Weights of a small GPT-style language model, trained from scratch on English Wikipedia: 10132 steps.
MLP neurons of a small language model. Each row is named by its layer, matrix (up: input weights) and neuron, and shows model dimensions 0-127. Each number is 128 + 24 x the weight over its row's rms, rounded and kept within 0 to 255.
After each neuron's rows, "fires in" lists the words (lower case) most often at its 100 highest values on Wikipedia text that the model never trained on. A number after a token or word is its count.

L3.up308 [133 124 112 112  97  87 133 146 139 152 137  94 113 107 111 143 169 132 151 144 136 148  82 112 106 151 100 120 159 182  89  95 122 131  89 156 155 145 139  89 101 102 125 116 136 149  91 160 113 149  94 130 159 150 112 120 100 122 147  75 117 136 135 106 114 129 115 100 102 136 102 173 132  81 101 139  88 124 136 138 134 145 150  96 121 176 110 131 134 142 162 102 106 136 116 102 131 107 141 122  87  99 105 174  84 131 101 151 124 113 164 122 163 187 114 110 139  97  97 157 144 141  84 108 182 154 128 127]
fires in: "the" 44, "were" 7, "ramos" 6

L5.up1009 [129 158 142 105  88 122 160 115 163 129 155 139 168 126 117 112 114 112 118  45  84 169 123 152 144 138 132 132 107 156 116  56 103  95 145 116 109 106 136 112 135 106 128 113 148 115 134 129 108 136 165 154 120 117 127 135 159 125 125 140 125 149 174 103 118 220 115 122 110 153 151  73 141 155 134  86 136  99 118  99 117 125 116 109 104 119 116 140 119 109 148 123 153 154 165 178  96 119 122 122 130 109 137 144 101 136 120 102 101 154 139 137 156 108  98 142 162 114 111 119 106 131 108 122 101 124 131  78]
fires in: "from" 27, "to" 8, "up" 7, "on" 5, "over" 4

L3.up900 [123 137 129 133 104 137 129 125 116 109 137 102 118 210 142 104 129 129 143 136 179 114  72 126 141  75 134 106 154  95 137 127  90 105 124 106 131 159 117 121 183  86 146 127  99 119 102 149 185 113 120 158 111 157 100 179 145 141 123 125 143 165 137 135 112  67 135 145 116 134 146 141 146 108 119  67 110  72 117 126 172 122 131 131 108 159 116 150 127 124 130  99 102 160 124 159 147 108 128 107 120 121 158 180 147 121 115 166 140 129 154  94 149  91 151 137 107 154 114 128  82 137 168 177 122 139 152 151]
fires in: "such" 18, "which" 12, "what" 11, "similar" 7, "whom" 6, "previous" 5

L11.up828 [152 103 142 137 150 151 126 118 156 132 123 154 137 108 127 127 150 130 125 135 158 145 131 101 137 137 130 156 155 136 129 156 142 109 133 121  65 109 114 130 146 154 107 125  76 178 120  94 134 123 104 120 130 119 154  91 125 160 135 142 155 157 137 102 103 139 106 124  97 103 100 167 117 129 162 130 141 137 108  95  68 147 153 146 132 127 118 112  82 147 118 153 116 195  87 134 112 115 134 120 128 131 128 108 126 102 130 109 159 107 131 115 131 156 133 112 163 123 133 132 133 160 127 136 137 151 135 124]
fires in: "in" 93

L11.up805 [132 130  63 161 188 126 128 168 158 132 172 180 111 138 110 137 133 106 172 171 120 126 157  79 165 126 117 128 145  97 127 140 118 137 146 132 124 118 145 140 100 147 122  96 110 125 126 109 108 122 133  79 154 178 107  71 108 143 122 171 119 133 118 176 128 109 114 119 142 133 138 105 130 119 115 133 125 127 124 151 139 134 145 146 102 141 114 135 109 105 127 161 123 134  81 109 141 135 155 123 165  86 114 101 165 145  70 146 125  92 155 128 148 152 126 132  93 123  83  99 121 141 150 183 106 164 148 158]
fires in: "and" 28, "was" 14, "were" 8

L10.up347 [125 111 134 126  97 124 120 123 126 124 169 126 144 127 134 148 118 137 184 136 176 168 122 101 128 104 101 157 150 134 117 154 122  89 121 143 155 100 138 151 183 105  93 159 148 139 118  62 122 122 117 150 105 107 103 134 107 166 142 138 149 125 153 132 149 134 132 112 160 128 167 146 156 162 187  98 192 100  86 125  99 127 127 160 160 114  93 141 124 103 171 124 134 125 141 116 146 140 119 148 136 125 151  96 143 102 144 132 161 121 115 133 147 107 139 104 152 107 143  57  96 139 153 116 140 120 114 131]
fires in: "in" 46, "from" 11

L11.up662 [129 143 127 131 121  93 126 156 150 135 151 120 140 183 151 115 124 126 106 134 158 147 120 141 134 147 126 112 104 126 159 108 129 116 188 125  88 110 143  91 111 108 139 127 157 115 109 150 150 135 134 138 112 143  96  87 111 157 125  96 135 135 112 117 120 129 142  89 127 166 104 105 141 125 135 106 127 138 159 108 127  90 117 157 104 122 150 144 141 175 116 132  94 130 148  77 131  99 103 103 149 133 126 135 148 113 115 137 116  83 166 114 156 100 168 114 110 124 137 131 154 109 157 106 111 129 187 126]
fires in: "to" 54, "not" 14, "can" 8

L2.up298 [134 103 120 175  59  95 171 119 110 127 153 182 138 113 124 142 176 120 148  79 119 101 117 109  95 130 153 112 169 143 139 105 139 133 135 128 103 130 158 104 118 149 155 121 131 139 147  93 133 154 162 108 148 119  82 128 153 129 132 153 145 110  97 147 125 140 117 146 143 137 129 135 166 127 143 147 115 100 126 110 132  52  79 153 130 146 111 128 101 106 143  88 135 108 151 165  95 116 130 114 166  98 141 113 142  94 109 133 145 147 147 140 122  87 117 136 135 112 100 127 108 120 104 137 148 115 119  95]
fires in: "in" 51, "on" 17, "inpop" 4, "producer" 4

L10.up784 [107 150 124 122 150 142 143 131 164  89 149  84 127  91  99 127 124 104 129 124 112 112 119 149 103 127 129 123  95 112 142 118 130 103 164  87 137 114 137 132 149 137 146 100 128 170 103 198 141 151 141 143 124 127 118 124 156 140 161 158 109  96 138 113 122 133 154 114 109 143  62  94 158 154 149 141 125 146 157 147 139 171 166 145 134 129 141  91 116 122 107 101 128 153 117 147 161 155 163 173 149 137  50 130 150 103 104 147  92 162 123 107 143 137 185 122 124  79 151 161  96 168 167 149 123 116  94 142]
fires in: "the" 55, "of" 25, "s" 10

L5.up819 [161 149 136 139 127 108 129 163 148 123 113 126 150 124 111 154 119  79  73 119 152 100 145 124 145 114 139 103 103 143 136 121 129 135 149 140 152 111 153 120 108 133 158 131 158 129 109 139 107 169 161 124 125 145 141  98 120 164  99  87 122 133 132  97 145 143 133  79 174 119 119 154 157 142 105 135 102 134 162  81 137 105 143 143  92 106 147 161 109 160 135  75 123 138 114 152 116 143 124 116 142 144  91 128 121  94 121 109 117 106 190 114 126  40 155 135 108 152 104 124 147 131 126 150 123 144 162 154]
fires in: "to" 73, "not" 12, "can" 4

L6.up948 [143 123 168 107 102 139 148  90 120 126 132 149 131 153 148 127 119 143 105 116  93 181 130 120 106  93 179 127 102 148 165 123 142  72 129  92 170 121 133  92 112 155 108 147 119 108 151 142 125  98 124 123 109 137 129 185 172 174 148 108 104 138  91 133 122  79 134 111 132 128 129 137 152 136 137 104 113 133 128 113 171 120 127  72 114 127 159 153 155 130 135 139 130 164 109 134  77 109 131 107 121 130 154 155 139 155 135 125 122  98 160 137 108 107 130 146 123 161 167 108  99 153  72 110 149 107  86 116]
fires in: "he" 47, "it" 25, "team" 9

L10.up568 [112 147 120 139 118 152 115 113 124 165 142 145 132 140 121 168 122 127  91 141 164 159 138 101 141 146 119 106  99 150  93 134 141 126 141 113 127 148  94 134 168 135 117  91 130  66 110 141 130 116 122 159 132  80 121 100 137 126 140 109  99 117 141 114  65 112 135 128 120 103 132 110 156 106 120 176 127  92 127 155 152 134 129 109 119 136 121 113 105 171 161 109 114 101 117 155 138 129 145 130 138 100 100 134  63 143 109 113  84  89 137  66  99 131 144 105 104 118 123 131 136 152 142 173  77 146 158 166]
fires in: "to" 26, "should" 8, "can" 8, "would" 7, "could" 5

L2.up181 [162 131  93  97 131 187  96 142 131 132 101 130 126 133 156 196 115 109 108  96 147 121 152 165 113 111 137 126 120 111 132 115 172  97 127  94 136 122 140 117 131 155  97 114 134 145 146 140 144 197  98 137 138 145 111 150 133 106 148 108 165  76 137 155 157 149 121 146 117  81 178 120 157 153 124 122  99 119 126 125  72 120 156 113 148 118 117 145 137 111 124 160 150 118 149  88 109 123 155 136 141  78 101 176 126 188 171 157  97 130 141 109 124 111 115 125 174  94 147  95 120 150 104 126 133 107 112 123]
fires in: "institute" 16, "party" 11, "museum" 10, "committee" 8, "department" 7, "festival" 7

L3.up197 [154 139 119 134 113 145 145 141 157 176 171 132 132 129 167 136 138 110  68 101 121 151 128 127 130 151 180 111 123 123 139 127 149  84 159 165 121 138 144 147 110 125 104 105 187 103 110 124 111  87 173 123 113 115 117  94  87 120 125 100 138 133 158 135 128 140 169 129 142  99 154  99 134 160 110 125 121 140 160 117 137  64 128 113 110 125 114 117  88 167 118  88 126 122 153 168  81 107 138 158 109 125  85 140 139 144 138  82 184 136 203 125 136 117 132 172 109 122 143 122  83 138 133  94 128 115 123 114]
fires in: "to" 100

L3.up295 [151 156 157 101 132 112 109 135 125 138 109 180 116 147 120 175 135 142 124 131 142 130 151 103 133 128 104 138 107 148 114  99 136 100 132 135 133  98 135  94 120 142 116 163 141 110  91  56 135 154  97 122 146 140 137 135 135 150 121 119 170 181 141 130 142 123 132 135 138  86 130 109 149 152 120 150 145 129 139 119  68 152 150 120 145 156 141 118 134  85 121 174 107 121  59 120 123 122  90 116 144  68 129 170 140 133 127 143 110 116 165  96 138  63 134 143 129 134  97 103 120 130 116  91 160 100  92  96]
fires in: "in" 42, "born" 20, "since" 15

L11.up3 [ 91 140 128 177 153 161 138 127 158 201 164 127 121 125 142  98 135 156  94 141 136 144 167 112 112 153  99 160 115 123 133 114 133 132 131 163 116 145 152 126 131 147 158 114 151  95  96 116 123 133 123 125  98 112  87 100 100 175  98  82  91 148 173 132 128 118 121 119  95 112 132 123  96  99  99 128 140 157 170  94 106 148 128 112  78 121 149 159  98 179 119 155 122 116 121 137 118 176 119 118 135 137 150 123 127 135  97  67 109 122 110 113  80 100 149 135 127 139  93 114 150 136 104 125  94 155 175 139]
fires in: "to" 73, "will" 7, "would" 5, "not" 4

L4.up59 [158 122  81 158 112 155 142 127 196 109 152 124 140 117  88 116 108 102 123 151 120 119 119 118  86 136 104 146 149 121 157 179 145 134 133 114 124 111 151 148 167 131 142 125 157 129 155 124 140 118 135 101 118 128 164 110  94 120 148 130 143 175 112 111 158 105 149 113 144 166 171  70 146 133 130 140  93 135 132 132  80 117  86 129 123  92 110 134 117  93 168 103 119 154 137 116 159 110 122 126 150 128 109  94 115 166 122  93 113 139 147 175 137 124 122 129 157 121 144 131 111 148 136 123 150 101 142 135]
fires in: "with" 38, "for" 34, "of" 15, "by" 8

L2.up169 [ 99 139 132 180 138 145 141 130 157 170 106 114 104 153 104 127 152 150 119 111 122 112 142 158 136 157 128  84 150 131 124 152 146 103 153 137  93  99 158 143 129 119  85 114  83 134  85 119 141 180  93 153 163  75 127 112 122 121 148 135 114  80 117 147 127 165 119 105 126  88 162 104 123 128  89 131 143 154 126 136 130  79  96 108 116 122 149 133 125 110 123 111  84  95 139  90 128 129 139 101 123 135 150  73 113 141 137 108 101 102 166  99 116  86  91 188 104 134 153 147 138 158  90 104 133 133 145 134]
fires in: "first" 21, "second" 11, "goal" 10, "income" 5, "every" 4

L10.up923 [ 82 135 114  91 167  93 163  66 121 140 125 128 137 151 137 131 152 127 144 163 151 144 180 140 130 156 151 159  92 141 152 107 145 151 130 144  92 116 161 109 128 127 137 116 158 135 130 105  95 131 114 117 136 148  91  82 158 127 145 102 138 149 160 139 127 159 146 115 149 134 150 123 142 112  39  97 141 135 129 116 145 157 101 119 150 135 172 113 109 137 129 118 127 112 125 188 149 153 161 108 120 141 125 130 163 171 150  86 140 147 138  69 143 168 122 128 134 117 139 153 136 116  90 136 125 108  72 139]
fires in: "s" 28, "to" 13, "he" 7, "his" 4

L10.up768 [124 153 102 134 103 168 121 121  96 123 161 136 101 112 137 117 135 104 100 128 144  99 130 157 130 151 132 111 159 127 142 155 191 139 150 161  96 134 152  82 117 129 137  91 159 166 123 136 157 149 181 148 125 119 120 133 107 154 148 141 126 149 156 136 134 142  93 131 124 121 143 136 139 112 140 143 120 107 139  82  68 161 145 132  81  72 127 133  81 144 110 111 116 149  90 125 176  89 119 127 131  84  93 149 140  85 175 113 117 131 144 169 144 138 163 106 108 127 163 145 104 104 118 104 117 145 128 125]
fires in: "in" 37, "to" 29, "the" 16, "and" 7, "from" 6

L6.up530 [162 113 118 123  92  86 130 118 130 140 133 164 159 104 119 149 139 134  93 101 110 102 122 139 125 114 124 126 160 167 138 131 154 166  79 143 161 102 138 106 130 150 169 134 177 165 113 146 116  87 124 121 139 137 135 101 146 180 136 132 101 128 157 120 103 128 150 132  87 118 117 138 139 105 119 136  89 110 123 131 104 153 103 144 124 127 139 108 106 103 150 110 126  97 105 182 144 112 151 109 119 122 114 140 170 125  76 157 133 119 109  56 137 165 122 126 120 137  88  92 157 118 118 145 106 153 128 142]
fires in: "of" 37, "the" 10, "more" 7, "quantum" 6

L2.up642 [ 99 143 136  70 133 107 117 117 138  98 153 115 140 173 128 136 131 151 170 120 125 143 188 160 102 117 142 160 120  62 157 115 105 154 126 125 139 156 132 145 176 142 120  96 113 146 122 143 106  76 118 129 136 127 121 154 105 137 135 123 116 148 140  97  92 103 130 133 100 118 142 173 125  92 100 118  80 140 121 142 115 104 132 155 158 171 146 132  85 122 110 129 136 139 165 151 124 122 113 129 104 145 147 136  89 140 162 142 132 125 123 123  99  51 155 122 129 154  83 127  95 114 124 123 108 155 136 158]
fires in: "british" 30, "canadian" 7, "italian" 7, "scottish" 5, "san" 5, "japanese" 5

L6.up541 [147  94 129 112 130 155 100  83 123 141 107 191 154 164 145 152 135 128 168 119 120 118 107 133 112 143  99 117 163 133 161 114 137 172 113 141 111 112 108 107 121 148 172 135  90 106 143 136 137 129 152 126 117 103 169 101 112 124 113  97 134 149 138 102 130 118 100  89 106 136 111 155 154 107  64  87 110  83  95 133 118 119 143 184 103 103  93 141 160  98 111 169 168 142 111 150 104  86 107 129 163 124 155 145 136 119 137  93 130 155 172  80 137 141 130 141 108 115 126  97 139 136 120 120 100 120 106 138]
fires in: "and" 73, "representing" 5, "in" 5

L2.up447 [140 111 104 123 100 119 146 143 180 169 137 150 139 128 151 164 133 158 102 150 119 107 119 146 130 174 156 103 152 138 105 141 162 126 139 119  83 160 141 146 102  54 116 155 126 141  92  99 102 133 119 182 141  80 150 136 133 116 168 104 145 100 128 126 136  99 110 132 118 139 137 133 150 121 158 147  97 116 113 108 149  97 126 134  83 147 118 150  89 110 123 121  86 126 149 208 178 146 137 146 132 113 140 105 171 118 138 157  91 103  83  84 117 111  91 141 117 147 119 152 121 131 123 130 150  92 136  72]
fires in: "first" 26, "second" 14, "third" 10, "2nd" 9, "4th" 5, "1st" 5

L4.up705 [108 123 107 102 109 140 139 139 130 145 145 112 147 112 131 116 105 141 130 129 122 115 102 110 120 136 129 115 153 154 102  64 133 141 137 145 178 135 133 146 142 124 111 177 162 125 146 192 113 116 141 154 145 150 110 133 116 108 178  91 106 189 118 128 105 122  78 131 121 123 135  95 172 108  89 120  89 139 129  99 151 145 119  92  82 142 144 148 140 149 161 160 110 121 108 116 114 141 152 164 133 102 111 190 123 136 135 142 144 115 193 104 144 117 125 122 118 130 156 137 121 132 135 116 137 131 114 124]
fires in: "it" 58, "company" 8, "also" 4

L10.up832 [144  94 162 115 158  90 120 137  88 112 132 133 124  90 123 179 124 135 112 124 132 122  92 151 130 140 115 124 123  90 121 134 108 154 112 130 188  99 172 134  95  90 138 110 135 109 118  77 103 143 119 141 139 143 100 116 158 168 155  84 120 137 129 155 126  91 118 132 137  89 120 131 113 129 118 121 145 119 102 133 148 184 141 120 112 120 139 156  65 140 124 118  95 134 119 155 148 129 193 114 137 115 123 132 152 124 143 169 119 160 102 157 129 165 147 114 136 157 138 154 121 100 126 120 105 127 121  93]
fires in: "as" 32, "an" 17, "the" 16, "became" 11, "of" 4

L6.up801 [117 106 121 115 129 145  92 123 171  97 130 129 192 119 113 126 149 125 137 122 111 119 151 120 107 152 141  82 133 115  95 128 119 171 154 124 110 118 146 118 111 153 122 142 145 142 136 129 147 119 101 128 143 116 119 133 105 149 127 148  97  77 163 129 132 125 177 137 134 150  97 124 127 135 130 113 135 118 101  97 131 138 106 168 129 131 120 159 128 137 113 165 146 126 179 142 131 136 112  73 125  88 158 120 140 160 100 117 144 127 117 158 124 106 138 126 120 185 162 134 149 154 135 141 138 126 154  67]
fires in: "an" 39, "anomia" 7, "or" 6, "ancestry" 5, "and" 4

L10.up739 [146 128 153 112 137 122 122 109 122 121 145 150 128 129  99 119 186  71 174 102 176 142 146  92  67 156 114 131 174 147  69 122 113 121 144 162  97 130  71 119 106 137  83 126 128 152 105 175 119 145 132 118 130 126 126 112 116 125 142 109  97  97 185 102 147 119 146 169 133 124 118 112  85 115 139 112 109  82 127 118 122 107 119 145  94 109 118 133 122 138 128 171 143 161 139 126 113 118  97 167 127 119 116 130  94 149 109 145 177 107 100  65 146 137 123 105 133 111 103 134 156 162 114 131 135 148 112 118]
fires in: "an" 43, "ancestry" 5, "answer" 4

L5.up735 [ 91 113  91 121 156 141 119 138 163 148 145 161  81 109 141 149  98 150 105 154 128 104 120 137  99  88 173 133 184 145 115 122 168 127 163 127 113 120 141 111 104 109 134 108 141 150 104 107 131 119 112 134 117 131  94 124 125 166 118 126 140 113 161 147 111  95  47 136 131 148 125 123 129 122  89  88  93 141 116 142 134 162 108 128 105 143 168 126 144 143 160 140 145 129 130  70 138 133  98 129 104 155 110 142 109 168 107 124 159 124 132 150 156  81 132 127 118  98 157 107 155  81 108 136 124 149 114 157]
fires in: "had" 17, "later" 12, "has" 9, "he" 9, "uzzell" 4

L2.up722 [126  48 129  63 151 111 140 138 143  84  84 144 146 171 125 154 140 127 141 126 114 100 161 123 154 148 110 118 139 189 143 134  84  78 119 138 109  90  72  98 137 163 123 167 125 128 130 105 109 121 127 115 164 155 157 106 153 174 130 185 144 138 128 109 150 121  98 139 125  97 110 145 167 153 161 123 146 127 157 115 122 139 121 113 133 109 136 124 174 107 152 172 116 130  69  84  89 177  82 144 116 107 131 114 123 128 130 140 137 133 135 176 167 140 152 130 114 100 126 146 137 127  89  84 157  72 107 133]
fires in: "since" 22, "born" 17, "period" 7, "once" 5

L4.up961 [106 110 118 127 108 161 120 127 132  83  94 114 130 181 119 108 117 164 118 132 141 127  98 151 124 139 120 115 125 127  82 135 116 135 123 101 185 137 118 132 166 132 132 127 119 127 139 137 164 111 135 123 147 123 127 118  92 146 159 152 135 133  93 161 113 116 103 129 113 101 113 143 117 109 123 111 148 108 129 118 121 108 135 123 143 173 168 103 149 109 152 147 101  99 153 144  90 117 125 127 150 134 139 113 149  78 139 169 106  99 126 143 153 149 133 132 105 105 155 106 130 127 139 163 168 145 167 107]
fires in: "following" 16, "due" 15, "of" 9, "which" 6, "up" 4

L10.up963 [143  70 130 150 118 117 149 178 146 123 141 121 141 121  96 158 113 142 137 122 178  57 116 139 106  88  99 128 134 147 123 169 172 163 162 117 128 101 118 104 129 108 102 138 163 144 111 113 125 121 122 143 140 108 136 102 116 178 126 109 181 126 118  90 130 153 125  82 200 157 156 198 113 146 136 138 166 172 176 130 111 183 130 121 131 128 108 123 118  89 123 128 137 143 103 116 148 161 113 116 114 115 144 129  96 136 165  78 104 139 137 115  91 103 117 113 126 100 104 148 121 129 147 108 139  94  87 132]
fires in: "in" 44, "january" 7, "may" 5, "by" 5

L10.up647 [135 142 113 129 144 113 137 150 139 137  86 143 146 160  94 160 124 115 131 120 139 165 140 106 118 111 111 147 137  95 113 116 117 144 144 118 139 167  99 144  98 116 146 162  69 139 119 119 118 175 161  97 143 105 129 161  74 117 131 124 147  86 155 155 147  80 142  98 146 156 131 113 174 153 135 128 135 116 127  99 155 139 142 123 114 113 117 121 119 153 117 117  89 102 152  89  97 142 119 103 122  97 120 157 128  96 151 118  87  99 110 132 103 151 125 150 117 105 131 157 114 119 131 109 154 156 125 114]
fires in: "3" 12, "and" 10, "4" 8, "1" 8, "2" 8, "5" 5

L3.up348 [149 165 119 134 138 161 136  85 177 121 151 107  97 135 152 148 116 142 165 146 109 120  86 103 185  93 140 100 162 129 134 161 155 132 119  69 105 161 182 141 117 154 128 143 120 156 131 142 167  86 121 128 115 103 109 145  65 145 167  95 144 134 112 171 157 104 131 128 121 105 130 114 167 105 127 141 118 120 125 111 148 146 154 126 132 123 114 178 158 125 141 126 120 132 104 134 110 137 136 112  97  71 179 145 135 136 145 140  89 107 151 164 141 107 113 155 146  79 123  92 125 165 121 119 144 154 103 144]
fires in: "tour" 26, "band" 17, "team" 10, "club" 8, "album" 7, "win" 6

L2.up885 [165 111 103  89 111 191 135 167 115 138 148 116 124 147 159 194 131 140 117 134 122  96 125 139 119 124 141 111 154 158 138 177 123 142 130 130 134 133 128 117 123  74 133 150 142 117 117 132 141 128 106 147 125  86 145 155 161 137 135 131 120 109 139 133 168  88 111 135 118 109 119 173 110 112 120 112 130 131 127 104  82 144 140  95  94 147 153 151 100 149 106 133 145 162  74 153 155 120 145 108 147 103 117 152 107 142 137 135  68 115  97  99 170  92 113 125 111 122 147 145 138 140  75 147 140 108 122 139]
fires in: "second" 30, "first" 18, "third" 4

L3.up65 [ 97  88  80 133 132 126 153 100 132 126 154 127 135 131 145 117 115 111 120 139 140 110 135 126 126 109 126 157 108 131 110 187  98 116 154  98 127 117 130 154 120  70  95  97  94 115 147 127 123 124  74 147 147 148 110 149 119 146 129 128 157 107 155 124 110  98 130 117 157 107 180 140 115 141 114 108 121 154 114 148 165 140 148 169 127 135 129 112 130 153 143 126 158  95 117 147 122 117 148 148 160 118 146 158 114 175 150  85 129 138 128 103 188  87 154 138 138 128 137  97 180  84 145 137  99 160 125 148]
fires in: "has" 43, "have" 13, "had" 12, "open" 7

L2.up104 [152 175 157 134 141 115  84 116 135 148 139 135  93 135 176 165 145 136 155 130 111 154 117 119 144 148 166 137 100 111 155 153 107 114 103 112 136 119 119  96 123 126  74 101 139  99  90 128 147 120 134 150 115 157 143 167 112 183 121 145 136 135 152 147 115  99 144 118 123 128 152 160 121 130  98 157 128 145 130 148 170 140 164  82 172 162 166 132 135 146 124 118  92 167  94  87 160 115 147 109 107 107 112 147 164 162 137 138 135 110 135 105 103 131 124 131 123 102  92 122 126 121 146 133 131 156 147 157]
fires in: "short" 17, "same" 16, "new" 13, "such" 11, "these" 5, "further" 5

L3.up67 [151  93  98  99  89 177 138 194 110 170 141 173  96 120  75  75 159 136 115  94 110 120 109 107 138 157  91 160 126 115 132 128 168 136 151 149  96 131 148  77  72 135 153 166 129 136 163 138 129 139 132 170 129 127 104 174 136 115 132 158 113 106 101 132 170 120 127 149 131 145 143 114 133 120 125 131 111 107 132 139 119 127 125  81 152 143 151 111 138 117 169 110 115 131  89 153 123 134  62 134 115 109 117 146 129 132 133 110 150 133  75 120 148 105 119 147 133  94 128 120 115  81 110 103 142  97 110  93]
fires in: "as" 73, "ascent" 4

L11.up507 [ 89  95 121 131 147 209 135 106 100 153 125 136 149 129 169 140 127 126 148 152 110 131 113 112  91 165 164 136 141 169 118 126 150  90 131 135  76 137 143  86 119 156 163  98 121 102  90 151 144 126 132 157 119 115 150 117 120 117 110  66 137 109 141  83 105 120  99 109 176 119 120 148 112 126 134 113 148 133 111 153  92 121 124 162 121  96 108 124 121 129 131 131  86 171 161 169 165 149 133  99 152 162 163 106 111  79  99 144 146 168 107 130 124 136 155 146 122 117 133 131 136 116 121 104 106 116 161 121]
fires in: "in" 45, "to" 7

L5.up442 [131 139 133 100 146 117 158  80 126  77 144 138 108 154 106 131 102 117 123 138  98 139 123 151 146  81 111 142 120 142 104 129 157 153 142 121 176 109 187 167 127 131 117  81 108 147 143 110 125 114 149 111 110 113 198 149 168 140  98 182 112 149  91 142 101  86  80 116 136 162 117  95 154 112 117 154 125 102 112 123 125 108 136 106 123 118 116  88 114 108 127 124 107 188 142 141 123 180 121 139  90 119 143 100 140 117 135 135 124 172 133 122 153 133 111 117 113 106 133 133 137 118 135 132 154 135 146 125]
fires in: "of" 71, "income" 4

L11.up822 [131 106 131 168 126 149 157 145 102 121 106 177  86  93  95 163 126 154 176 151 131 140 105 169 146 105  99 119 143 128  91 103 163 136  90 118 105 127 128 102 101 120 119 138 124 116 161 138 154 130 117 138 183 125  59 114 133 164  95 146  91 142 141 143 125 127 116  92  89 153 151 112 167 114  95 128 145  83 136  93 133 169 127 131 113 151 164 121 133 144 139 105 157 146 111  94 169 148 140 117 154 150 157 108 131 111  97 139 145 180 105 136 161 100 129 164 112 130 156 151 117 144 133 146 144 128  83 136]
fires in: "the" 29, "his" 21, "a" 21, "s" 7

L4.up665 [161 143 107 100 127 122 120 109 163 123 128 156 132 150  98 144 103 149 145 133 142 117 139 143 116 158  98 162  98 147 108 156 116 148 142 132 129 123 140 105 137  63 145 166  92 134 116 102 112 171 172 148 161 118 131 123 113 153 191 133 159 118 118 110 142 108 118 132 127 103 151 150 145 177 113 163 144 111 147 125 114 140 151 111 121 121 169 115 107 111  99 128 139 141  91 170 120 142 117  70 133 132 138 113 135 123 122 163 150 105 122 155 139 160 118 169 151 149 106  83 107 105  91 122 142 126  89  95]
fires in: "is" 24, "in" 12, "was" 9, "crescent" 5, "all" 4

L10.up326 [146 145 117  97 157  97 158 143 132 115 128 107 134 157  95 138 117 142 145 157 107 167 102  91 141  97 111 174 158 170 140 133 156 189 115 138 140 110 139  94 103 140  88 135 152 130 133 161 148  84 163  98 100 137 144 113 120 154 143 106  93 125 118 108 124 156 115 127 139 131 127  56 137  99  89 110 145 137 121 142 127 148 122 133 149 110 138  89 105 161  97  70 150 139 109 111 110 153 113 140 177 132  87 135 139 145 123 109 103 140  95 159 115 132 123 124 135 128 158  95 114 165 128 155 123 111 104 129]
fires in: "s" 30, "the" 29, "his" 6, "its" 4, "their" 4

L4.up23 [110 141  83 133 103  91 146  75 109 160 147 105 158 112 141 132 152 132 153 152 159 123 106 125 120 140 112 111 128 124 122 137 210  99 110 137  89 141 146 134 111 101 139 149 115 142 100 135 150  88 154 126  96  99 110  82  70 106 120  98  96  98 138 108 115 139 165 155 111  88 101 145  97 185 151  86 118 118 150 127 147 154 128 166  97 182 137 154 122 121 148 156  97 119 111 101 128 135 124  92 128 153 123 108 143 122 162 178 121 115 106  87 105 115 141 164 114 116  80 103 145 120 151 142 144 122 131 152]
fires in: "and" 23, "or" 13, "who" 8, "but" 4, "may" 4

L5.up982 [152  77  91 103 117 127 133  68 173 155 163  94 138 114 121 136 109 117 139 132 128 111 126  79 116 132 100 106 130 133 134 137 126  74 102 141  82 135 127 116 109 148 175 166 114 152  78 103 188 110  95 137 148 135 109  87 106 171 132 154 119 161 131 151 136 132 101 123 134  94  83 119 148 177 110 157 106  91 149  97 150 120 124 158 124 133 148 150  83  94 135 100 116 113 105 130 119 122 127 125 114 133 135 129 132 149 150 162 164 112 136 155 169 156 149 127 121  99 104  97 141 160 100 123 110 150 119 150]
fires in: "and" 47, "household" 4

L5.up902 [118 149 107 130 127 138 136 144 118  96 168 124 187 138 121 115 107 117 162 162 122 148 141 103 115 130 146 170 142 121 133 169 118 132 121 111 114 126 110 122 136 154 106 147  78 161 114 147 117 143 142 113 131 115 159 112 153 143  87 104  71  91 168  89 141 125 118 138  76 139 130 110 123 161 116 142 124 129 125 118 149 145 114 142 104 141 142 126 104 116 105 103 142 122 124 193 135 109 121 135 151 110 110  98 127  93 153 137 126 143 149 104 111 132 150  89 102 103 104  80 101 133 126 151 139 106 110 134]
fires in: "his" 28, "their" 24, "s" 14, "its" 7, "her" 6

L5.up159 [106 112 108 152 153 160 152 110  88 160  75 151  85 129 112 155 128 130 119 114 147 105 149  96  89 143 123 134 178 139 145 163  88 110 144  78 120 152 134 106 132 163 110 155 144 130 112 155 106 171  89 120 106 176 121 159 111 106 148 144 160  89 134 132 148  86  92 147 173 152  84 145 136 130 137 142 148  93 154  94 147 121 127  89 132 151 118 159 142 130 127 142 129 126  98  89 110  97 129 107 119 161 125 135 119 155 158 117 142 113 112 173 120 123 137 132 155 168 145 114 117 121  88 136 153 112 135 163]
fires in: "and" 59